config = dict(
    n_kv_head=4,
    head_dim=96,
    vocab_size=3944,
    activation='geglu',
    positions='rope',
    rope_base=10000.0,
    qk_norm=False,
    attn_scale=0.102,
    init_std_down=0.0,
    lr_head=0.00783,
    decay_fraction=0.824,
    decay_shape='linear',
    seq_len=384,
    dataset='wikipedia_en',
)
MLP neurons of a small language model. Each row is named by its layer, matrix (gate and up: input weights) and neuron, and shows model dimensions 160-255. Each number is 128 + 24 x the weight over its row's rms, rounded and kept within 0 to 255. Numbers have three digits each. A neuron's up and down rows have the sign that makes its largest values positive.
Before each neuron's rows, "fires after" lists the tokens most often just before its 100 highest values on Wikipedia text that the model never trained on. A number after a token or word is its count.

fires after: "1" 22, "2" 12, " aff" 10, "0" 9, "3" 7, "4" 4
L7.gate468:113129132109134101124108146154127132112066119100137130130152156122113117159113143101101106117144168169118131151115168131153108174169128095159124078125154092152131112083156155150140128116127142109148153165149112173109142160135113143152136122142097165084142119106127145129116143138150112132
L7.up468:111105107106111165133121148135093125112129133123196137153116137169118143123106121125138118139119096128172124152160132151162149155084124127116147129135121119147127166184101122080109132172105105114134166140141116093113162139134104128109118088118082143110139145132157128175142086106082105141

fires after: " p" 16, " P" 16, "rac" 6, "{" 6, "P" 5, "_" 5
L2.gate679:116177134076090179122110090152130121134166148135126164111178181125152124162130156127083126129130135152137130123115117147146123164117130108113167121171152141105152118135083112116086143110105147097128103144163157094094112133136134202119136094137136138120121122133133136080148169133130144108
L2.up679:114117108109100134149109147107126091117121154123075135076141167136176084134140131095118157115138167133156155107167096120107118113124114092129109153121122116136149112124116136103102127078110140123156130126131156117144112158116131154121096118135142167198110120102115158096087126102117138124

fires after: "." 40, "," 13, " f" 7, " ret" 5, "ore" 4
L4.gate424:138113095160125108131141148168106153155129152162136120135122162143134122128155147147193157076072172145117125133137126093141122111084142086158150169125138084136119125140111149138082121109078167149103156125119140089151117123096130168126138092113166140144157083096100111106149131129130163093
L4.up424:129119122138113091096147097158182156138140152085106114115125131121134112110125148124150117086127108127118131123125171087114143120158124160114140153085148128068117181201100157088136119134131131143098136149105129085113139123116167134113110098112122133113129146120141124117123126101125107124

fires after: " f" 17, " F" 12, " T" 11, "f" 9, " t" 6, "-f" 5
L2.gate790:143156120140103062103078119150147115098101136118169138068150118114141180173157114125095108144088114110134162147119101152110117175143117126135113109175152125069151119108137086166108121115125160122111130125156076146136140133138099114153075154118152148122156110115098135111165100176133152077
L2.up790:161151143111102127126137126103163106156121140134144119108137143121068129123114103128085158114156141158142144079141098128158102167122096133143224134111128075129088153121125146120118145133129134141080108151132118109172135151146097164104096135118138163110123153133144123124137134111105129115

fires after: "-" 26, " re" 12, " (" 9, " Re" 8, " de" 4
L6.gate316:095157126105133104156149091087139120140122120154130115134158074107116155126129117114134134156132125121093108117141129148141115133128110099126146167100148150170163144155133144136143124134128171150138131095153133113167129163149083141075134121163127099141131121136111116164119172131159145125
L6.up316:112112153078118138111096135119112093143150099126130130136147104115094155121115182133136104143142139103137054102102140175122144132102175093116146139121163070111112140136149141125152108152171106129119132124111114148125078132097150142104139131122054141146077135150120113137110135163124121085

fires after: " p" 22, " P" 21, "P" 10, " l" 9, " t" 6, " T" 5
L2.gate441:136185112126116138155142089116130148141140103072136129175137182090140172129118185139106122146153141169150137095138146151176147130117137117124116142131129150156075161141159086089142152102115100113134086154144139124127100123156116151160110157116135111164109128083131116132142133148146157100
L2.up441:130113133130141130134105102090117152126147108147128140101141147179080120113153109152131111112152069148120111141100090128118138110130146123153121129145111106149171112129104140119128143148148171128133135079146162134105163165149127106123135126132149138120163133130137098122125134131081123100

fires after: " " 29, " Ch" 10, "ip" 7, " |" 4, "ach" 4
L2.gate123:141129124103095137093129123131168150142114157103089132131132118095153146155131137101109176132145097067105143121153138098141123137096165094124113113112100109116108159144136137168125122167129134129135141111137147169135103112162131157090120128138083142167121133072160067144135115144157113129
L2.up123:132085128114145115131154159179088147125132128151100150099121105105154140129113143106141126112076107133029115121150116128090110135152118106140118120134131129103137135122120156135139154122132126112149134170124146133096139130086136138126137074123100135128074124128128111129102173123134122120

fires after: " t" 18, " T" 11, " F" 10, "T" 5, "al" 5, " m" 5
L2.gate675:113121119141101113137116154110155146132109163101164151139103123109123136094164117075089120149129109133089151148147133115190120111155162105131155116121086133109134116163132108121134151090162125128116160123128099108137149093146122113146147122108117128169137126110151149113142094127172128073
L2.up675:113123176186122166138113120103125175123134132099172134159124120158111134104095110119089120140126129171183122098102099122129122110097098135135120110127120123134065119137094055152170158109158094104131143133119157108106142103131056122138126080105113112119165132111153145083115080125113128099

fires after: "1" 27, "0" 18, "2" 14, "3" 6, "5" 5, "4" 4
L2.gate714:099087105132124157124113114153098160167124109140136148101162105144108181146058110142142092177101111095090116135102117117102135146104160119105115075116112136139102107149094119136135115109168086106132170142153126142127135098108126157108120047159125128115118161140122095118129114125095132088
L2.up714:084191165094077106142153147142121142112094108112144160128132129124156117136129110080158120124117161046124146122135113133121151136121185136138075112146133156130097112126158147136185115079165155132089146083115119158109147121122111112108105111100101139121101171136098124122148114103103095129

fires after: " cl" 15, " l" 14, " sl" 11, " st" 8, " t" 8, " was" 7
L2.gate288:133174159100119131122113098135144167163140135133156145117105134086113114085112154171119148107113123113140094078103166129139149099124103136125119134105113116111091163146165126137128124099122151165126131157116145144099154126136093141131131139151164143123119136144124102146108147114135190096
L2.up288:138115136100161146130113125138152139142117121131111142105145138123121142138103163107175109116133107142129140155189091106130084129134111128142144133142096103090115147130111105092135110149118114114106099085114117163158121126109107159131156162126169115166105126161113132142132124145122165118

fires after: " D" 22, " R" 15, " And" 4, " I" 4, " Jer" 4, " G" 4
L4.gate352:107128119120131176075109091168151119118147131135133154137105087083126153128131121129150123114156110087107108110159126132155100129119174138167150173087123123090113102122138123103145121112148124145137116143151128117130106129100072139083103078146133187146091132110080148112129142116143104130
L4.up352:109129124110129179080143102078138148126164146141123135134082095097137160141145104131119143117161138113113140139114128129135105103097122107099077133136153116109197106127138172115129091131080116134123140107107077121160110139141065141137194125169133166144147130095136093154137161121139143105

fires after: " M" 15, "R" 14, " R" 11, " V" 9, " A" 6
L2.gate315:075112127105145115117130152182151160109139143120143144128137150121138156189145129151146106155145117137119145200081138126110126115067122098105189112100125149129135202155128115150128164145101141135124161127117148110114138138101114108130132114122091154145131128131146134103150075139154127128
L2.up315:114116141129099116136107135164150128145104124154130142166151186118123094107112081146148094141108072159146143128098159152111144138154134150104124106117121101166111097159149095102163096130141157158145104143150172175090077135130139149128092141122086123148138140127076138138120102106123117142

fires after: " Z" 15, "f" 12, " v" 9, " Sh" 6, " F" 6, ")" 6
L4.gate302:109096163134090159122168135129122130126137143176152153132131109137148134162139149121096135121095079152157144124114176156168122131091129070157112122125150116068113145161169122127094116164145089104112150111149149112129131090139143088136116128115087111086133114099099128136149093139147143096
L4.up302:182156176144154153114116149111109101167137133099150127130145130122126129094138129134117148149136119144115116105160126137130116198131147157161151133078143070111106109177126106125142119084146138137106141096137133159078095133124127182144086124115120130106099142085111110072133109115175138126

fires after: " " 41, "." 10, "," 4
L10.gate266:139142129099097174099128158159125107131145132143132109125139154122154139109144181143112129123115132130134142102121144130130143118122089134133116129129140086136161110131140094100114124159095154100116139099113131110115099137138128150153119098161151181184153121106099154147123083159113117132
L10.up266:099152104134149108149164135142109146157161121164120137133146144109160117108148133153155174159119084135133142116099107121124152124108154115088189124112201109160189153125113128085106119130156128138110096145122145119120126136143110104137155160133171107104163130136129163155148142088149129119

fires after: "h" 27, " Sh" 15, " H" 9, " opp" 4
L2.gate898:127125139135166139094118096106108156159115124104179139110142135159086138128098166169132109136133091131126141114116128127117127074130099103116128095147117126127128111135112148079139137093097100120126142103159115105111084185132114117106120089129143166134135111136119154149120131148138137120
L2.up898:128112129123168083070111088138090140126108150098134114111082087147140084102117117175167107157148109172112146149144139129146121098123119133129088123083095133141148123159128168130115180107112142090107118116152147116136149192131145131121122154119146144123137106103106165135154102110141137112

fires after: " C" 30, " D" 26, " d" 11, " c" 9, " at" 4
L8.gate975:158168137132156141135112145130109144084139111111088103107102163124147126161117120117094155136137134152114119147078150111101126139119084090122153173127128098132101136140144166170093129108113115112137143129132118170135075097098100169115147119161117128123069107140113108125157101136141124156
L8.up975:147139102108067090105175128111132094121123148148118131158172175060121129144141112125121124148120141119137143138108171115146134139124106167131133118105108119076107145161154135141146180096118067170081120167125100134163110084126133173113117128121110127120129101115154111158136141106145140165

fires after: "b" 14, "ai" 13, "ir" 10, "esc" 7, "g" 7
L4.gate536:135134104156125118122116151112103145132106115110075109174105124138081113165119139089129080137126157187166137144113115130096191106131127138127092135191143160150104158154120117095104102102139143136131119084109120131129132154163153093161123117128113101120149117093167136142103129136107088124
L4.up536:154092177144140155150159134090149126155118115138132131116076114112187170137177164148154146143115157162118106138142158107105108113154070098118137102129106098143103087151182118106124100122121114103127141092122156122164102116173105160139079139152168153121123142162139116124124113173134169112

fires after: " " 48, "200" 8, "202" 5, "195" 5
L4.gate882:126135127133120136109116091123121098084139093116131106086115134135102154100096200159146115145151114145132162098149130117154108128159155115142129138144143137173131114141115142140155161134140106104091100133089159090112115134086101108098117129118077121156091130136114201171109131137129139085
L4.up882:134129125120115105150168171158166120180136099126131140132110173106092118125090122098151151134126137146085112139126104111148113175129125142121119132117148084085161103161094120160136116128088085116129159109132139153079089106120122115130094090135129132116128150112135124082106132143127137100

fires after: " the" 22, " C" 12, " c" 6, " The" 6, "C" 4
L8.gate371:141173117094120136125110130092135106082143141176145112124117141097126140147135146126086102146152088147113087128116117137102087160113157064117102131162168099140168151101128112101127172101100131079130153125136172146112155127124119119121134114138092136099140133104132104101113098145147080122
L8.up371:108085144134113115112157106055126099095102114197121145143120132127131109118123133167123108154103131144123110135109129093125140108096136137157066109122137105092105117119131114159138123148105137126131160159083135144110135107133148094172142157119098129114123118147142118148098111127112077083

fires after: " f" 22, " F" 22, "f" 9, " w" 6
L4.gate552:144162155137131206137112128117062140114106148073151125109109132139099118128118173148130127107138104120143181151106165071128136146150112127175152113097140107158158109126111138126162131117136123126120148087160121111129159126112124110093120094136133146148096112141086137136134116133142086085
L4.up552:146127163140146139084135152113177106106178121127142099145110142098113137087123134128117156145128156129108155139132101154119138109146131102139117141143159124114116127125112114165122158126128144144123131147156118147076156128133067145120138110186082135150137097110102096142154089159144170140

fires after: "198" 14, "200" 11, "197" 11, "199" 11, "195" 10, "201" 6
L7.gate1019:150142095157138160139121079135152103107127150125117130121095158104118123123156171109115118107088104108127066101131151120130151122120186156154124140116115129127090123152107140157092124149159136084164138153129150112134058080098086132143116100084114105123109129073105148161154074143123132086
L7.up1019:130110098151158179145098071112177094145129118120133142124099164109122102139148155135149142126146113096118100162163145130138158137107194187116144153126137131108143126150150119147071102153139126088129116138114118126109099135110105144122147098078104130141131147115129147172136059095092157130

fires after: " (" 30, "-" 16, " \"" 12, "==" 11, "/" 7
L2.gate427:129147146115150097137128172114156144111134081165147121122133137131154127105165134075118133106124137152133114134124089117136093083146127109110123107128167110098145084117159090133130111109161162120112158112171108152168142135095118107097130124134166142125115116150110094137100129131148158134
L2.up427:116138113113138145133123136147143123123107140118140109158147132127126151134145103113088084074122137123095146119119140154081214131132157113163116134063084112134130148137128143153128148145106073156063102139128116149079154112108116122131150154125119139161153117138134140153135156122123109158

fires after: " R" 16, "v" 10, " D" 10, "all" 5, " F" 5, "ö" 4
L7.gate445:096115134147147103097150125129151163152130141134150111146162120134143157145108113142133104141136098061121139197131169127167122138141101136170144162090092127116129129115143147158106177112128135096125130124119120126141155169095083121112121130156166114131097098109096154131140106125115104116
L7.up445:137106136102160152108101156110116130139115118130056133113094119111160149104154138144138140147168204128080132149131092096102153137167123145104137104106140144137145132127084180144178137132135157090118121121116166131129168146123127114166154131150120144117132100121143147126147112189119112143

fires after: "W" 13, " Y" 13, "M" 9, "K" 6, "T" 6, " T" 5
L4.gate906:137158142156143094099087063097133126135159101106158102146126139124085150121173133142133156115147114112152192122107107193111142172115121113130155144132191126122111155095140071157124151098148135143088150110110127090149131115123099152151132103125127100138115127141171117137133126156135142126
L4.up906:129131103148148156085143142083118133085106128146138110172134128179114140128107140199133129156173100116149161069108092138113114119092092103119108123112095151138097139106145174108168140129130122149120100184113102141091103148144138100131145104109154113088133140149120078159102110145111136115

fires after: " re" 23, "-" 11, "h" 10, " conc" 7, " Re" 5, "e" 5
L7.gate856:130162160095132168089131113127102096160154105113122132108145110129115160147160104141108199113115120094166150155127149131114131142146111146140104151129122129123142134151130141132156135113120153134119170131147134066147090153112118103118161121121137163137089135082125108152140187117150152088
L7.up856:159090076107144130124155165127101103113137138148103131149098110134126149120125125139154130085135092128139086130148155129133156097136122142107107143139144143125182140172136127140108130097135082116153093115123172172094112131152152126126128160121089143092118093131119161159137143106145105139

fires after: " R" 16, " S" 11, "R" 10, " C" 8, " U" 6, " comm" 4
L2.gate261:129098150130084112140083125149109117111092100134126183114126097151116086145127135147070126150129135149124155179178166112105077104105134168106170147151103162127146120156114120163113158102128107085156111136125125181120129121106135105131112075144108156132100077138114127111156140154157106089
L2.up261:135074137161137107147151105175090118123117127178112136118152131148128134089141099120133128145134096093135106164145119155124141142115149137137172122099112126146085125172115141125113126105096124113104117109166101098180109132124121147166142185104143125111112115138110143140145168101136136167

fires after: "." 38, "," 9, " Al" 5, "W" 5, " was" 5, ".\n\n" 4
L6.gate250:121151106103151141105107172142122165129127102133106109136130114130161144140140170132160147095128114117119113064090130103097110113135117088134147157161110130134146164148121134091102129076144163126081101113158122131112130078167108101133118117120117117116109112101090111122134109151131187122
L6.up250:097193098126194139119198172098216141112136141129113090143135106109154111118124168155170093160069143114119124111090145119133123168156164150130108154140163169112153134128123102133154126168164158127118092158161158135140128132134114135185176131106112111106102126094129151132154100105105150166